Weights of a small transformer language model: 21.5M parameters, untied embeddings.
MLP neurons of a small language model. Each row is named by its layer, matrix (gate and up: input weights) and neuron, and shows model dimensions 80-143. Each number is 50 + 10 x the weight over its row's rms, rounded and kept within 0 to 99. A neuron's up and down rows have the sign that makes its largest values positive.
After each neuron's rows, "fires in" lists the words (lower case) most often at its 100 highest values on Wikipedia text that the model never trained on.

L7.gate739:45 41 58 63 47 40 65 59 61 58 53 45 47 56 49 55 42 50 64 42 44 65 46 48 49 65 22 56 51 38 55 58 60 46 41 41 39 38 47 45 48 50 38 44 53 57 50 67 55 48 60 53 48 69 58 50 54 64 41 47 55 60 60 53
L7.up739:44 40 53 59 50 47 60 54 41 59 60 52 47 51 36 59 52 45 50 47 57 48 47 56 36 56 43 46 62 33 50 46 63 41 38 63 52 40 60 41 51 47 50 46 34 43 33 67 56 55 42 43 41 63 39 57 51 46 57 51 41 48 51 33
fires in: "which", "that", "who", "what", "idea"

L7.gate477:38 24 38 45 55 62 49 50 49 56 52 43 59 40 47 45 45 24 49 42 47 45 73 42 34 42 44 45 31 74 52 51 46 41 47 49 48 43 38 36 47 45 49 65 49 50 52 68 42 38 43 47 46 36 39 51 49 64 53 44 32 45 52 42
L7.up477:53 45 57 61 32 63 46 47 45 52 63 58 44 43 43 71 51 61 49 46 53 64 53 69 42 61 39 53 62 31 45 72 52 49 58 75 49 62 52 54 40 42 63 59 51 38 42 40 53 49 63 49 50 51 57 58 49 48 36 47 56 32 68 56
fires in: "to", "would"

L2.gate590:51 61 45 42 41 47 69 56 47 39 43 59 49 42 18 43 49 40 57 56 34 53 33 60 41 34 49 64 47 41 57 47 52 52 47 69 42 41 54 55 52 59 62 53 41 60 38 38 49 37 36 62 40 57 56 39 51 58 58 42 60 28 62 74
L2.up590:63 39 53 68 55 49 69 37 43 50 50 47 55 45 36 50 55 58 43 37 40 43 46 53 43 40 36 55 65 51 40 58 66 41 53 61 56 39 58 77 36 55 33 48 42 43 47 54 45 53 69 59 54 40 59 36 45 42 38 35 47 56 68 49
fires in: "of", "good", "meaning", "loan", "means", "often"

L8.gate855:29 41 40 53 56 47 54 53 48 40 55 52 35 59 55 51 57 52 38 51 44 50 39 46 44 54 42 56 71 51 50 56 56 48 44 68 44 27 44 66 41 50 79 53 48 48 70 51 52 48 46 52 60 57 60 40 50 52 56 44 47 59 46 59
L8.up855:43 59 37 42 61 58 48 51 52 32 53 52 52 59 53 49 49 66 38 41 47 48 29 41 60 34 39 49 42 56 39 49 48 54 45 61 40 42 55 41 48 45 47 72 57 51 39 56 38 50 64 65 44 34 63 44 45 31 50 39 61 55 61 55
fires in: "who", "that", "of", "which", "whom", "whole"

L3.gate817:45 24 55 45 48 51 27 50 51 49 43 51 59 41 49 52 44 61 45 40 70 71 55 31 61 55 52 48 51 51 56 55 47 67 56 37 48 43 34 48 42 44 55 53 58 52 57 43 28 53 34 54 47 53 62 34 58 46 64 50 53 57 55 49
L3.up817:43 47 47 41 37 41 36 44 65 38 58 41 29 52 35 43 26 60 73 69 39 56 64 61 57 41 61 37 64 59 49 45 62 42 56 51 35 56 37 54 47 53 41 58 54 47 50 56 30 57 47 57 47 42 37 26 49 61 59 41 57 52 74 60
fires in: "to", "of", "tournaments"

L4.gate437:59 61 23 58 63 51 45 49 53 38 47 59 44 56 53 52 47 46 53 48 55 58 62 55 57 28 65 60 34 46 45 52 46 59 56 55 50 56 60 55 40 52 55 66 30 79 38 45 51 55 48 60 50 57 65 63 44 51 54 45 57 45 49 41
L4.up437:59 60 50 57 69 35 48 35 42 49 39 44 58 43 48 58 45 42 51 49 35 49 58 53 56 50 68 64 66 53 54 34 43 47 61 46 43 58 43 33 56 52 56 35 54 52 40 44 46 45 64 55 45 55 52 63 51 53 48 26 53 79 57 63
fires in: "the", "both", "ukraine"

L3.gate458:57 44 32 67 60 61 61 69 62 49 45 56 64 61 59 62 52 49 41 47 47 58 45 55 51 34 48 54 38 49 66 55 54 54 53 52 45 39 52 33 40 72 41 38 51 61 55 44 44 70 56 34 35 41 50 56 33 61 51 40 60 59 63 54
L3.up458:39 42 36 58 55 59 57 44 68 31 47 44 67 41 46 28 46 41 28 53 42 43 56 55 53 50 59 43 32 49 29 60 58 44 56 55 54 43 42 46 55 52 61 71 59 37 44 68 50 46 57 74 35 52 42 57 41 59 40 50 42 55 49 49
fires in: "to", "by", "his", "for", "whose", "soon"

L6.gate182:34 62 43 41 49 56 72 49 43 48 62 45 48 59 45 49 46 64 51 40 49 45 47 46 43 52 26 60 43 53 64 46 48 60 41 47 61 40 50 43 62 45 46 55 43 56 59 47 53 49 54 62 55 47 53 33 45 39 64 59 76 53 71 35
L6.up182:51 39 32 46 58 41 30 47 39 48 56 38 41 47 39 50 37 55 44 47 49 59 41 48 55 53 51 51 49 57 63 52 64 32 52 43 51 54 51 53 47 60 70 38 66 39 52 47 49 43 51 56 61 59 26 34 43 53 57 62 51 42 52 40
fires in: "where", "side", "idea", "fernández"

L3.gate314:42 54 47 42 36 50 60 44 49 56 47 63 50 48 45 55 43 46 48 60 49 43 54 40 39 51 42 45 69 43 61 42 53 55 39 54 38 36 49 42 37 57 51 52 48 54 62 58 53 51 55 30 44 53 34 44 61 52 74 37 67 56 58 65
L3.up314:61 51 66 41 34 45 48 65 72 58 62 52 41 54 26 62 54 57 46 39 41 33 56 40 61 49 46 46 38 47 72 48 52 58 34 56 54 41 52 53 50 43 45 55 44 51 53 55 54 44 65 27 53 54 48 56 59 55 76 55 62 36 47 58
fires in: "degree", "design", "software", "details", "decommissioned", "dehradun"

L2.gate986:41 46 32 58 52 39 40 50 46 32 36 60 52 50 46 46 39 44 64 73 32 47 39 70 42 42 44 58 45 54 45 44 44 47 44 53 47 59 74 37 41 44 77 43 43 47 50 65 59 53 47 44 52 53 47 43 56 48 51 56 59 57 52 49
L2.up986:50 46 48 56 56 64 57 64 52 65 52 36 46 50 39 49 48 58 62 42 33 33 41 60 36 60 54 42 56 57 55 50 64 43 52 52 36 37 57 50 31 52 38 55 59 68 38 35 68 46 57 38 48 67 57 50 51 42 34 52 62 43 66 65
fires in: "in", "of", "on", "from", "to", "had"

L9.gate956:70 33 39 59 35 53 48 66 48 42 67 52 65 43 53 63 23 46 46 54 48 51 49 50 45 46 27 45 48 40 46 46 41 44 46 51 59 36 60 63 48 54 59 60 38 54 50 38 38 30 35 43 59 62 51 30 30 54 49 43 48 55 73 45
L9.up956:50 54 45 44 43 49 50 33 29 50 41 55 30 30 58 57 27 42 45 39 30 47 35 53 60 47 38 63 44 53 50 51 43 37 64 56 69 60 62 56 55 41 43 69 41 55 42 37 37 49 45 76 52 56 32 59 39 35 37 37 67 37 52 59
fires in: "also", "one", "never", "then"

L9.gate850:57 57 46 43 57 60 61 37 46 70 47 58 63 43 53 57 62 40 52 40 55 46 63 51 28 64 39 56 42 60 51 32 66 61 49 64 44 45 65 46 49 58 47 50 41 49 61 42 37 53 42 53 29 63 52 49 67 58 75 49 36 64 32 71
L9.up850:41 60 51 33 47 46 67 46 52 57 54 59 49 35 60 52 55 59 38 47 65 42 48 25 42 41 53 38 51 45 41 43 41 47 42 39 47 47 49 49 59 46 28 50 55 50 37 56 44 55 45 56 44 54 42 57 64 52 33 51 44 49 43 38
fires in: "worked", "well", "career", "works", "served"

L7.gate567:59 39 61 43 50 56 59 39 47 49 70 41 49 42 53 53 45 49 42 52 53 37 67 42 44 53 49 40 55 57 34 53 45 38 39 65 52 32 52 38 64 46 56 61 63 50 46 39 45 34 48 44 49 47 35 31 30 61 47 51 56 48 55 41
L7.up567:48 34 43 39 54 60 51 52 52 52 50 48 54 31 31 70 54 56 43 52 21 56 58 43 54 40 27 22 58 55 33 63 36 49 48 60 47 59 54 37 68 43 50 49 50 53 58 40 63 46 52 43 44 54 67 48 48 42 45 60 55 38 65 47
fires in: "to", "then", "never", "successfully"

L8.gate138:45 45 44 41 41 48 49 38 46 44 51 54 76 35 61 48 38 59 27 40 51 50 56 55 57 58 36 51 36 56 66 57 48 54 43 28 42 51 54 25 49 52 49 45 38 44 49 59 35 50 35 64 49 53 46 55 42 39 45 45 65 58 40 46
L8.up138:68 46 44 59 60 53 76 51 48 45 66 46 51 53 35 53 48 60 56 44 39 27 51 47 24 48 52 41 49 51 45 54 44 43 56 51 47 53 49 49 54 53 53 50 50 47 52 32 36 41 54 55 15 64 40 57 54 56 40 57 33 28 57 66
fires in: "work", "working", "worked", "works"

L9.gate261:48 54 48 52 46 71 62 73 65 56 67 55 49 34 62 64 56 46 58 46 42 33 53 40 54 56 48 53 52 40 54 38 43 58 43 36 64 63 49 35 49 70 33 54 59 51 45 56 34 45 38 30 59 49 41 48 57 48 55 66 52 45 67 47
L9.up261:55 41 28 44 58 46 50 41 47 34 76 56 55 43 51 51 45 45 59 50 40 79 59 53 57 53 35 34 63 44 56 44 49 42 52 55 44 29 32 59 40 46 38 67 65 50 53 47 57 50 56 55 49 39 42 57 38 44 60 47 57 33 66 33
fires in: "was", "were", "tax"

L8.gate963:47 41 43 65 63 27 43 65 35 74 43 59 39 40 44 53 50 55 45 29 50 52 51 48 47 42 41 57 61 58 37 64 35 44 44 45 57 26 58 47 57 51 56 50 60 47 45 62 52 56 46 42 59 70 48 37 62 40 49 49 63 28 44 52
L8.up963:51 60 48 42 48 45 54 55 68 59 36 64 55 44 36 65 38 42 42 40 38 50 65 44 50 37 53 48 49 43 45 49 50 34 47 47 55 40 44 36 46 54 73 68 48 61 52 51 44 47 46 48 52 65 36 53 65 45 63 48 45 57 41 31
fires in: "was", "being", "became", "considered", "become"

L9.gate1022:48 56 72 52 31 40 59 55 51 59 38 69 48 44 58 47 42 57 59 22 62 64 52 52 37 31 50 50 49 42 52 51 37 46 41 60 55 27 50 43 33 57 61 54 67 42 44 47 62 37 36 35 46 57 55 35 58 48 48 32 58 48 45 55
L9.up1022:41 76 46 53 61 43 55 50 69 60 49 59 58 49 56 59 65 61 65 54 49 51 47 59 43 39 26 52 66 46 48 64 48 61 47 54 43 54 36 40 49 67 52 51 40 47 36 44 44 32 57 50 72 38 57 56 45 49 52 39 54 39 60 61
fires in: "of", "that", "for", "brought"

L8.gate59:43 40 57 46 53 42 67 64 65 51 51 47 55 53 56 50 31 31 55 42 45 69 37 60 40 39 41 68 41 46 52 54 72 39 38 58 56 39 38 36 65 48 62 71 49 33 55 42 50 38 38 35 52 23 49 40 45 55 51 57 48 48 53 46
L8.up59:44 67 54 51 34 48 53 54 51 44 55 69 50 55 60 49 44 42 26 40 47 47 47 59 48 67 52 59 47 56 66 54 62 64 40 48 64 49 51 38 50 51 54 55 61 44 48 46 30 67 51 37 48 53 53 42 53 40 65 50 44 53 70 27
fires in: "t", "never", "not", "who", "website", "we"

L3.gate3:51 41 58 66 82 29 38 45 37 54 54 64 58 44 42 58 38 60 56 54 38 49 54 56 42 49 52 52 52 42 45 59 48 58 46 50 39 53 43 56 32 45 53 73 48 45 42 44 56 33 45 54 47 62 39 35 67 39 48 48 60 59 54 53
L3.up3:58 56 55 36 53 51 60 49 37 28 69 51 32 38 38 43 44 72 66 65 36 32 49 46 41 48 52 62 44 58 70 42 56 46 44 53 59 59 38 47 52 55 37 55 51 47 47 52 42 45 50 57 76 50 53 40 52 70 58 43 45 50 39 42
fires in: "one", "succeeded", "eight", "approximately"

L9.gate154:55 19 50 53 51 46 42 52 61 45 65 53 59 56 52 63 53 56 64 54 64 66 50 40 44 63 46 39 63 62 51 55 35 42 47 53 55 43 47 62 42 43 63 54 46 51 61 48 62 52 39 56 66 39 38 53 47 55 52 38 43 51 54 48
L9.up154:31 50 40 41 55 57 52 47 38 48 47 51 52 40 52 50 53 58 63 35 59 54 48 43 43 57 53 43 65 59 30 51 50 36 49 63 66 58 46 46 42 60 61 46 55 54 46 59 62 59 46 50 34 41 53 39 58 52 67 63 55 53 56 54
fires in: "a", "of", "gyrodyne"

L7.gate105:47 29 58 56 63 41 65 41 61 63 52 51 39 40 52 55 53 42 36 45 40 53 45 56 59 44 37 49 62 35 48 54 55 54 50 70 47 60 32 50 50 39 54 58 41 44 57 43 41 43 51 35 28 50 47 48 61 51 69 34 43 34 51 35
L7.up105:38 37 43 43 55 48 55 69 60 51 36 56 59 52 34 42 53 23 47 51 52 46 57 39 46 57 49 44 39 51 45 61 69 55 33 48 57 48 33 43 49 56 78 65 53 48 59 43 50 35 47 49 61 56 55 55 65 59 51 42 36 44 68 39
fires in: "that", "it", "who", "what", "he", "she"

L8.gate503:54 46 33 59 49 30 50 47 40 57 66 55 70 36 50 59 72 31 46 62 23 46 47 52 43 36 51 39 41 43 43 41 42 44 41 65 27 33 58 32 50 35 49 61 49 36 46 55 44 61 41 55 54 40 62 45 56 36 39 46 52 51 54 58
L8.up503:61 56 49 60 53 42 41 50 38 58 42 39 41 48 53 49 54 48 69 58 44 41 43 67 46 61 43 56 31 53 52 29 43 63 50 45 37 48 63 52 54 36 76 33 41 51 48 54 57 36 72 48 55 45 48 61 65 58 66 43 48 42 51 66
fires in: "of", "under", "over", "pacific", "software"

L2.gate1002:35 39 52 59 54 56 45 65 54 42 50 58 57 63 55 45 37 51 52 55 61 45 49 55 46 57 60 74 48 58 50 45 46 38 51 63 34 54 45 60 50 65 54 52 56 42 63 38 44 45 53 55 37 59 45 46 45 49 63 36 59 42 53 50
L2.up1002:52 41 50 48 52 38 25 28 48 52 50 52 57 53 60 32 52 66 37 39 49 53 41 59 34 43 70 50 45 57 39 51 41 72 47 45 49 52 41 57 52 53 44 41 76 40 61 57 46 41 21 41 41 52 52 34 37 53 58 35 59 48 45 40
fires in: "to", "his", "after"

L3.gate859:33 34 47 54 52 50 66 53 33 49 55 48 59 56 39 60 53 64 61 42 46 55 35 56 66 61 53 61 48 54 46 55 50 45 39 52 54 68 50 67 45 63 45 34 48 46 52 63 46 57 37 56 53 51 61 47 28 38 59 47 40 35 54 25
L3.up859:39 42 53 38 59 52 40 53 61 40 40 40 53 38 46 60 55 46 51 62 28 46 54 35 38 47 57 56 58 49 44 50 31 44 48 38 63 45 39 47 53 55 57 54 34 46 43 68 50 39 61 56 55 58 55 50 68 40 38 42 43 56 50 21
fires in: "her", "his", "him", "he", "a", "it"

L7.gate1006:50 76 48 43 52 58 37 33 52 35 48 53 42 33 68 39 59 41 36 58 54 57 49 40 65 48 49 38 39 37 71 51 47 44 39 39 46 49 67 50 48 64 38 60 40 46 58 47 54 38 53 57 65 58 50 45 35 72 60 29 42 51 61 53
L7.up1006:48 49 46 57 41 52 52 58 48 45 39 49 52 58 40 60 55 48 34 46 62 44 39 47 52 35 39 40 44 59 59 54 31 22 56 43 47 38 36 61 34 49 43 59 40 43 66 50 51 46 50 38 51 66 58 55 59 47 52 58 44 28 52 32
fires in: "and", "software", "television"

L6.gate225:38 45 32 56 34 48 48 61 58 38 58 85 54 56 60 42 40 56 41 47 51 45 53 38 50 37 48 48 54 55 60 50 51 41 41 60 53 53 46 53 68 55 38 43 49 67 50 57 67 46 52 41 40 59 60 24 60 49 65 51 41 41 57 33
L6.up225:42 32 49 49 45 51 44 49 57 56 50 44 28 50 43 52 60 67 52 60 67 47 52 32 56 71 43 67 68 48 59 41 46 40 48 58 59 35 58 39 33 53 60 43 55 51 37 33 56 56 59 48 45 42 43 37 42 42 58 49 40 44 62 25
fires in: "who", "which", "whose"

L9.gate574:52 54 43 45 53 57 56 38 40 47 52 50 70 37 43 49 48 51 42 40 36 45 50 32 57 42 34 62 80 67 56 77 48 40 41 64 44 41 59 50 50 43 62 35 46 61 48 47 41 63 58 25 42 37 67 34 43 46 53 45 62 37 64 65
L9.up574:67 67 47 57 51 65 49 57 39 34 38 53 51 43 37 41 46 60 41 35 49 50 45 48 46 57 48 41 68 47 54 19 41 63 49 60 43 66 62 58 53 47 48 57 49 53 46 44 59 51 31 44 31 38 47 63 45 50 56 33 54 54 43 44
fires in: "also", "successfully", "then", "immediately", "usually"

L4.gate637:48 43 55 68 47 64 37 58 46 54 57 53 47 43 58 42 49 44 79 40 43 41 64 34 55 48 60 53 40 51 52 35 55 62 51 46 49 62 47 57 45 66 46 42 54 49 51 43 48 38 46 65 37 58 19 54 54 53 54 35 62 49 53 51
L4.up637:48 73 56 54 57 64 52 72 41 72 53 63 51 24 50 54 50 52 42 45 34 37 46 40 53 40 35 48 46 35 54 34 48 35 50 60 63 66 50 62 55 64 59 24 37 45 54 43 40 27 43 46 38 67 47 54 57 53 55 36 55 69 63 55
fires in: "the", "american", "british", "royal", "national"

L8.gate638:51 57 46 49 52 55 44 41 59 49 55 47 48 58 54 53 56 41 46 49 45 49 50 52 36 57 47 60 58 47 53 65 47 53 57 50 50 42 61 34 42 66 58 32 48 62 47 42 47 42 27 43 60 45 51 52 40 60 49 42 57 53 62 60
L8.up638:40 41 35 43 54 71 42 48 46 38 32 54 58 59 40 45 49 40 54 41 42 42 49 64 33 39 46 57 48 62 55 38 45 46 38 48 43 39 44 61 45 32 40 55 72 62 46 42 57 46 39 40 61 34 54 64 53 44 56 59 51 44 40 45
fires in: "are", "were", "be", "of"

L3.gate806:42 34 60 58 58 63 50 38 47 54 49 69 56 56 51 34 48 50 62 56 41 45 39 51 24 37 48 44 43 40 45 54 43 46 51 56 43 45 32 49 43 47 57 47 50 48 35 42 58 30 63 63 35 65 39 46 38 44 48 45 38 55 52 65
L3.up806:56 29 41 42 53 48 36 59 60 68 52 53 50 49 42 62 53 57 63 52 33 41 57 54 59 60 21 47 47 48 58 39 56 37 55 64 58 56 60 76 62 37 74 36 56 52 55 54 66 41 56 52 55 52 58 60 54 35 53 51 53 44 48 54
fires in: "under", "over", "miniseries"

L9.gate87:46 30 22 52 35 63 21 41 49 40 64 64 59 52 52 50 55 47 71 47 45 53 52 40 43 44 67 37 42 49 51 56 58 45 49 28 59 43 55 65 33 51 50 47 54 35 57 48 45 51 31 57 51 53 40 34 49 48 40 65 50 54 49 47
L9.up87:74 54 50 48 52 44 65 56 34 55 61 66 60 48 47 49 59 49 43 57 42 43 38 40 60 56 44 45 61 57 57 51 69 55 52 51 43 40 55 51 46 48 49 47 55 38 58 38 45 37 55 46 49 57 66 39 58 41 39 44 31 47 59 34
fires in: "on", "to", "despite", "with", "behind", "years"

L9.gate741:60 41 47 43 60 47 63 74 57 42 39 61 43 41 48 41 46 40 56 41 62 74 54 58 44 49 48 50 67 54 49 55 31 72 49 56 56 49 59 39 32 68 50 40 71 49 65 47 58 46 40 58 49 61 55 39 49 47 59 41 34 47 64 51
L9.up741:48 48 52 41 41 47 66 51 75 51 67 57 53 56 53 39 68 65 55 34 35 53 69 62 54 48 55 40 50 46 34 56 47 50 65 40 64 28 64 59 51 57 43 58 42 74 60 41 38 43 68 47 59 52 59 42 50 44 55 37 58 46 48 61
fires in: "and", "s", "of"

L8.gate991:46 49 67 50 49 43 74 66 49 40 66 58 61 63 49 55 69 40 46 49 52 50 37 52 44 40 49 36 62 51 54 42 55 49 45 45 55 52 60 46 42 53 32 56 59 63 50 42 57 40 52 49 59 85 65 27 30 45 52 48 40 53 67 56
L8.up991:57 55 51 61 48 53 50 58 62 42 56 48 45 48 57 35 59 54 48 54 71 36 45 51 44 50 55 31 48 68 55 38 50 36 40 57 39 56 72 48 56 44 48 56 31 35 48 63 51 42 49 52 40 59 47 40 51 55 63 50 47 48 46 49
fires in: "and"

L3.gate637:54 49 42 51 50 26 51 50 50 59 43 55 51 49 41 71 48 43 49 50 41 59 51 56 44 37 48 72 44 28 71 40 55 64 44 55 51 49 28 36 29 48 47 36 36 29 36 61 43 43 39 40 62 50 48 16 24 56 48 69 58 51 49 47
L3.up637:49 58 66 58 43 28 37 45 37 75 43 45 58 40 62 49 63 36 58 34 61 39 55 55 48 64 40 33 46 60 50 30 58 54 49 56 50 44 50 47 41 34 43 39 40 50 50 69 52 51 39 44 55 62 52 38 48 43 55 41 55 52 67 67
fires in: "not", "never", "eight", "aircraft", "aired", "air"

L3.gate711:51 40 43 58 52 53 51 62 61 48 41 62 44 51 36 55 50 56 54 47 71 45 66 59 48 50 59 50 53 37 59 52 58 47 49 53 49 41 43 59 37 52 39 40 52 42 48 54 44 39 41 42 60 48 54 34 43 49 38 47 65 43 53 37
L3.up711:48 38 36 51 50 64 38 55 63 63 39 57 60 62 49 56 45 61 45 49 45 62 52 61 31 67 56 31 51 43 50 55 64 43 52 37 62 54 67 48 51 56 32 64 54 54 54 39 38 58 44 47 44 54 53 30 43 40 41 44 68 53 47 49
fires in: "and", "to", "through", "throughout", "after"

L3.gate312:29 34 41 54 39 41 49 50 48 43 43 41 56 66 42 62 33 52 51 33 74 32 54 49 27 46 49 51 49 51 61 39 27 35 43 35 43 39 51 58 53 48 48 45 41 68 48 53 58 30 43 41 64 59 51 50 70 37 64 47 55 38 46 37
L3.up312:52 56 57 56 61 67 63 43 60 60 41 49 55 44 52 55 72 68 54 71 42 46 64 42 56 56 58 54 36 48 66 53 52 37 52 48 63 55 48 42 37 61 36 59 43 60 55 63 47 40 49 41 55 57 48 48 41 34 34 63 67 59 50 61
fires in: "died", "worked", "opened", "founded", "signed"

L7.gate339:52 36 47 50 55 52 54 60 38 46 52 42 34 56 51 55 39 56 43 52 55 50 59 59 52 53 50 40 50 55 63 73 53 44 42 62 41 44 55 57 38 70 57 42 58 59 70 56 59 32 48 77 61 54 44 41 58 71 50 55 60 52 49 59
L7.up339:35 35 40 55 31 64 39 42 38 53 69 40 58 63 46 53 38 52 63 46 51 56 60 64 52 38 43 43 61 45 53 55 67 36 48 67 50 30 54 62 50 52 49 44 52 42 52 64 71 55 58 45 43 55 32 51 60 65 62 60 61 63 55 52
fires in: "by", "of", "alongside"

L6.gate655:41 36 54 41 55 66 36 49 34 55 57 55 63 64 61 57 49 45 49 48 59 30 60 51 42 47 61 50 54 58 53 53 38 52 45 45 53 51 48 63 54 62 45 61 42 54 62 46 46 41 59 46 61 50 54 52 61 57 52 56 53 56 54 57
L6.up655:54 48 57 46 26 63 49 58 56 56 55 51 53 64 61 45 52 37 61 47 62 33 39 51 60 59 37 46 54 44 61 50 39 46 49 57 45 59 61 53 46 60 50 49 52 49 44 47 33 41 63 47 50 57 56 50 67 39 62 48 52 51 43 15
fires in: "university", "institute", "school", "degree", "college", "science"

L3.gate429:36 41 57 52 41 70 31 59 56 43 47 42 63 53 58 47 51 55 56 43 61 51 44 54 44 31 50 54 47 56 46 52 50 45 44 47 53 36 37 46 42 43 52 48 39 56 46 42 31 45 66 52 38 59 35 37 41 59 48 49 31 51 67 42
L3.up429:44 47 63 56 53 40 57 49 49 48 52 53 50 53 57 44 52 56 48 61 60 58 38 46 55 30 46 48 64 49 39 72 60 43 53 43 64 47 35 37 39 31 41 56 46 51 49 45 59 60 57 44 37 27 54 27 56 47 49 52 50 36 48 51
fires in: "to", "top", "touchdown"

L7.gate851:46 48 50 43 48 55 42 52 37 30 48 55 57 39 60 48 46 69 43 65 45 44 40 57 30 52 31 48 68 52 44 55 48 45 45 53 65 46 56 56 22 36 59 56 64 58 68 46 59 40 65 48 47 57 25 36 51 60 56 34 43 40 45 66
L7.up851:62 44 45 40 66 24 34 59 48 40 57 45 70 43 45 47 70 65 56 52 36 49 46 43 56 47 41 41 53 33 48 48 56 69 53 49 50 48 58 54 46 48 47 63 47 64 51 35 41 56 51 56 42 57 51 44 47 65 42 49 34 43 53 51
fires in: "to", "us", "u"

L4.gate262:42 53 50 41 41 40 54 57 48 44 41 53 53 60 47 55 30 43 49 53 62 50 54 62 48 62 53 42 44 58 51 55 56 37 44 72 27 56 22 54 46 70 61 45 63 46 54 67 62 53 48 51 43 60 40 58 40 39 53 53 47 53 64 47
L4.up262:67 46 60 43 32 47 66 61 57 28 57 41 59 53 39 44 40 48 52 46 76 38 42 53 41 56 47 49 39 77 65 31 51 47 39 48 63 56 23 50 30 63 36 54 45 41 60 71 37 59 52 60 53 62 44 42 37 45 15 35 57 50 56 44
fires in: "football", "basketball", "footballer", "games", "played", "playing"

L2.gate344:65 45 46 46 59 50 52 61 31 54 45 44 49 54 63 52 33 54 54 54 60 55 40 38 43 54 51 48 43 64 38 52 49 65 46 54 39 41 56 64 40 39 34 62 45 50 48 54 57 49 52 65 53 47 42 33 60 57 61 44 26 49 35 40
L2.up344:30 47 54 49 42 51 56 63 71 41 72 47 52 58 55 39 42 50 43 53 41 35 49 45 57 56 40 33 32 55 61 69 46 50 43 43 53 63 61 58 62 61 36 52 58 50 63 48 36 57 57 41 46 49 43 51 53 39 53 42 63 43 42 33
fires in: "for", "of", "engineering", "results", "ending", "resulting"

L3.gate342:63 50 55 44 52 46 54 46 38 46 53 50 67 53 60 46 63 63 64 36 56 49 53 42 55 47 62 61 60 43 55 51 48 49 47 59 49 43 43 75 59 51 67 52 65 41 43 36 42 58 46 50 47 63 57 46 53 50 53 58 53 56 67 39
L3.up342:51 55 58 53 43 50 63 55 57 45 49 51 55 42 43 49 47 47 43 62 54 40 44 46 56 55 49 48 54 44 39 47 29 63 57 40 46 56 55 74 31 59 42 48 48 51 37 54 39 50 60 46 46 40 43 44 62 36 66 44 62 41 45 61
fires in: "his", "and", "extended", "very", "promoted"

L9.gate709:37 60 45 50 44 41 45 56 45 42 45 58 49 52 50 44 31 39 55 53 55 28 38 40 33 60 53 46 56 45 44 45 48 25 46 40 49 42 62 52 39 45 56 62 37 40 51 59 44 39 46 44 43 50 59 53 44 58 49 38 43 42 68 55
L9.up709:62 53 56 38 59 54 35 51 40 47 34 56 34 55 55 62 55 60 40 48 58 31 46 37 53 52 47 55 55 55 45 45 49 50 42 58 53 39 58 57 36 54 49 32 35 63 55 67 55 30 57 72 61 58 46 50 34 47 56 41 63 41 56 58
fires in: "to", "east", "of", "south"

L8.gate297:51 44 58 53 57 55 61 33 44 39 62 51 63 51 45 47 48 46 58 30 62 40 63 57 53 37 53 53 50 46 53 45 54 54 50 55 45 64 59 62 61 39 39 59 46 54 55 48 66 42 60 42 57 49 55 66 51 57 61 37 57 44 39 72
L8.up297:57 47 55 46 48 39 54 48 50 53 51 59 59 55 54 47 37 42 60 44 51 51 51 59 42 51 36 54 57 59 58 34 62 49 52 52 51 42 47 49 46 54 47 50 60 52 48 44 37 36 49 55 62 58 51 50 66 47 61 39 61 46 52 63
fires in: "both", "of", "most", "following", "many"